config.yaml
num_hidden_layers: 13
num_attention_heads: 6
intermediate_size: 768
norm: "layernorm"
norm_place: "pre"
parallel_block: false
init_std_qkv: 0.0275
init_std_o: 0.00539
lr_mult_down: 2.0
schedule: "wsd"
max_seq_len: 1024
doc_mask: false
z_loss: 1e-05
max_steps: 9711
dataset: "wikipedia_en"
MLP neurons of a small language model. Each row is named by its layer, matrix (up: input weights) and neuron, and shows model dimensions 0-191. Each number is 128 + 32 x the weight over its row's rms, rounded and kept within 0 to 255. Numbers have three digits each.
After each neuron's rows, "fires in" lists the words (lower case) most often at its 100 highest values on Wikipedia text that the model never trained on.

L2.up214:134160145149191135096124119175132114131128058108151144131174140088074150178083129117123145153172130170127111184145101093153149126112082060141138116186142132214079146124143094138106059096112110140118157107096136039125163095117103124164148191154121148144134087104095164141138125147124125140128071082100119129107127100099082101197107161138070148097139149149166144103144123136128067133137140169093127098053069091132132117106120203112183172156160143059144148146098114085125137147125125100125142141068154044216134111063106146138145171160160120129129150160109131139098120102136123162
fires in: "on", "as", "so", "office", "until"

L8.up672:098144114145067104148156159158112126156125133173116076127160085088125099167155158114134138126167114117067133082133158138149130145086158164100137103160130147081133056136072166125193145148154152145110163152026097127142051128129187139116131139166180116107073119131095048137172137188143142109170133134123155123115115123171132137166140074098112036108109138135151119119124131097146098185183181171116125134157132114134112144089157090131067139105162151171140105103091056156116099120119113156221138094154111123101127111126139101152113203129102153127143107107093148116072130081184158169
fires in: "television", "of", "directed", "songwriter", "movie", "performed"

L2.up582:114200114111069155170082135109105121130116146141168117104109145152107142150133081151149109114124148132111158125079107124211184129062124161129094131154146130131143064142146191135126119118170106161171091095155106113139217122133161118072161136180104112195115162145134143121094129059088144139156075143144153155160064166139048155134123128063110118182138136142146105143107085087180158066163163134136130138116116090117122106092134125091120129052134166126053135078168172145141087103093158131127095125057100123099143176048136130116127111141118130121136094128175120143140127178142191169
fires in: "where", "while", "other", "brothers", "although", "if"

L6.up300:126081156091121146066132080126120109082137081152139092132104148089180120165160162120147161153085145086078106148206143131125108109184142096172075162141168104133103085148147170095136157159080069138122112151149138157148079149127111100134153148162108118170177101093128167057129133136129156084137162082187153158157173194068199142167082125153168155151144108203150099125125094094139081097179082099125141094126112103145140069172122178120129149138180147105119132116163169083090115092121113178095108135170111091088100182121116137124076160105157103079142154127120145136133084118107082089
fires in: "until", "born", "his", "died", "since", "from"

L2.up24:159137101087119183219104162116106161149102127115117163147141176104113072109160101131190137093152137147105028136097111121158157160090143114099105152091156189126098068080087130077166014101146134154126154115142133085136147114102158136114188107066140098179091130101102130157170097147209171098108129128072093133129110138083129173148115097132126084156145114115123171112148089131089160171141136117091118163142171116096089158094100148124099115125120107148107078192114102147136118113158169159085158090088142117133187133186114107131121119159150109148095170147098156144094182115132081142
fires in: "under", "married", "birth", "see", "given", "next"

L2.up324:227147103142138131130129115109105148142182133134075129144112175147152130125100137146124134109147134143156082125103161073098156119170126164081110148150183133112155154145144091108120106057124153170119160102130120077108140098183135163139167193148075215138144108073124117138118131082131103080120147148126114167136154082146113108132119103191112162155131082145199047095112110111156123130167104061136114108166163147150146073100176149097135092147106069032130123144135156104148076120147117134080150118089134117098148131075117103097154111162151137092121083108183129156137113127102243163
fires in: "while", "so", "time", "since", "due", "until"

L2.up272:111069092126144091054083133093094178165093151154131151102169144136130126184088190159121178102109142092148175114060150086162091168128057078136063130149127120106163070061152100141167115171103131102081150092123191174123120067107157125146159156099114130128095123193093142162113183099134190144138110129136117119125141171058100132143137127096162137107159123128122144114142136138154163105157161116095108124101201116126165166109112198169145106108103113118149050155100095126082177114154121109128134145091090139107107148154129148124124178152132121169125140144058144085205107128109162155
fires in: "career", "record", "age"

L2.up428:080154160087135104189173116162134138110132151128120127095103104155138126108151135211125146089131198102163140122117177117156064138145188104159087095186144094085131119098064110140115160128100119065151186141142151153133156161165089089163140134120084111135080144113117118095102069079127107126075149151173137135102111117142083102119166121132156202161149189149183082179088166128182102143096168113112122187078145154166105122128123151085102067095151106166135103129164168122138127144105130127157113123131090102121160143106136104086116203181058110090121108098148123114215171116097162116
fires in: "and", "s", "the", "with"

L4.up566:144140131121092121190149143064139146075128129174109141155138069114162185193078158118090137077120164167117141121159118152146108132134161074083105108115167089116146127054110149134108100103089181125115134091095127088113139066096128078040114143199153159137111159132132130134154118059121182104111153106160148151038134165190118194141139061129126105128099161080140133162118115147161185113104121134117170119138109116130084110141188115101145105122177121143138122131116115076153128142118119210104147146084127169132110191140138134140108127097113128212152113196125081117179138105174125153
fires in: "history", "website", "life", "date", "also", "co"

L2.up81:115154109157192098178148090134136141106078154154102160062133170117168134103164151100163129070139169086042107137131048142092084138094168151102130120133130128146097156113124126161136183145172141104165178082087122179158159115116153120112172093141104162136110140109131142138117178189139126126173134188095085116148160218144107150087161154167067152163115161099107122156125087111093107115189133055104152104104157113106150113160107160141099085141148091132145110154184097146130075161178143119122113098130086144090158093110151067114109072157067116093122119110114157203171152144088127125
fires in: "system", "line", "team", "program", "programs", "group"

L2.up177:150125182112150150094100168060112134088099101120115105115095126109172101157135117167099147167095125068105133158109119156117110173080137098081114134109097069096103028106097136113150108104105191187129153101154116174113121124120135164161159144146184122136102140132108159104126138139202143127093171116131167137176124230148148165167111127176119108203140105122145102093082101083123153142082123136084116153128164078131100155122107132148125126152150073150138036106089172153182093114127145078117120171128140134090144145196094107126126191093082145182118117099128126147083194111176140107
fires in: "music", "studies", "student", "edge", "studio", "modern"

L10.up557:098171134155119104162116171175092061100119131168087177146167150080183037089075104135121143147094071098078086142100095124104131117114114156161079169128162124131140133106097180145064156124135099131127117183129118151155113157167097131113116092128087142141089205122166132131133049154157150171082166099146123087123154132090188112134082103150117122143156148101124093168118136158123083155145149153090118145177132111107166171144141139084101173124086089161151110134177231122132111153148169089131113021126124141116136140180106193144132159114104155097123176115127143088120158149146118112
fires in: "he", "faced", "they", "lee", "she"

L2.up675:093149174079141136072121157052130153117100204164143140120174123131202138120130167164127140117116115093106170080115109135144081124091132117143125114097126105109120100155160141129172104131106129092127163130049105034160103159132139100188123076097122099158067148150101126157085171154143140088094115114119101092115083126147135111158177081114175124061129130174141144096165136146181137131100157136080164130181176135199112109140164037170114178131192137159122135093139101085161139082119124136139162135138092204112130144114116079094131170121137108137135074163180076121125172155118122141
fires in: "by", "movie", "star", "directed", "feature"

L2.up354:135124155130150150165119072125115098087118147102119225133131179179131149096096125161129146129114100134158146117096046115086136053193113156122175103173117142149122149149135126153123103120115142111128161146121111113132201143166129067156155138136150173121111093117177133132136160127141112121080125117162114124092147183101164140155141091149113159094116122172137153147123174123160140088101059084091170103064144197162139065139149106094147098089127091119097173123119154146094096069057075071109110198175127130095127127087131099081153137164139086074096164096144144116088166168124111215
fires in: "made", "one", "list", "gave"

L8.up592:135134173125164139106182167103118176152131108101152124144163135063103123068168098117155095114151108152068109140105106129110156049088163139122133111146126172081158181089123153145110122087143100126126147154129174104186114108103133135101143123112144169112108107142181082086185106097119134074099134082102166142176125198146074088102131064085126148097168205132066138172094156153123132095182188144070136134134153097160123131099133059088109125126168121130136199118164172156086133125123104144113121130200132107117109081111189129113116088119142127113061141128140131114090176145200074158
fires in: "and", "american", "turkish", "syrian", "s", "states"

L10.up343:103095100127090125121079107129176115138195096159065052076153139166140106113103101168133148121111136169096174117106151102121138116189153164176090182118163131136125133128120116113068152084118147085093158071167094095105112132162102093126107155159153086175092182128169121106165142096110099101137105125125094179178102107082085131085142138080100161089134095169109162077132052149132175174073137160109138175117098119153121161162144083181189091114130139106091161122102210130109125167171134173100162169104109165135120100125120166131153124041146104158157118094129104130154085141138157165
fires in: "i", "if", "t", "we", "more", "you"

L2.up589:144194120137131129116125101138139195156143150121066160190106104115176130082187149142157145140136108123127120129152102096161149122124174143145094151112145126188105095110176105133135160165135159108100117130186158138093119143187151121161167054083111107169124152134165097080103164082074172117145176153135159181142116147118113153145131174059142098102130131121108150088103154130131139109098201105035086087142123142112099148107149101140123085140045124117134129185109142158105143113149129151123163142145120156082109112125056085110079154162150105029129092088110142115156192081056174121
fires in: "number", "age", "among", "aged", "total", "only"

L3.up460:116153110121191145186143155108187175117114108115125131141190173143166150167089121062063095115149186132152165132114158039079126148114176085099164114148148082115143074139110151143121112155133161096196131137093127103125117122138156146167166195104138165112081098103140101186110120068131149149164115099137118149066156147107094143141090155153132142096142104102178149141123195147103121126126112124154129172110176099130138122092129112145095150108164152132130112083152076154115150075147088130066115096086072104167053181105159079060144117106151117098211091123161084102158110147127152110
fires in: "during", "when", "day", "out", "war", "times"

L2.up572:133183099184161110142100117105136098094128160126092130104170134121138133133167096123073096130168117060111147126134126117163078203130112118165063156143185091127176111073128098109102173143193174091205119106114167135100115149140186118133073094114197102146110144048117160193161103096105130070086111128136094082146147162061139140200116139111112100117107149163127165092131148161124117133164149183106126144097167142186083124153170116115088106160109123143174179134129121101137090084091129164179144096105144097116123105124121153141108137171120117117165114132166201072126142086181116088
fires in: "she", "decision", "department"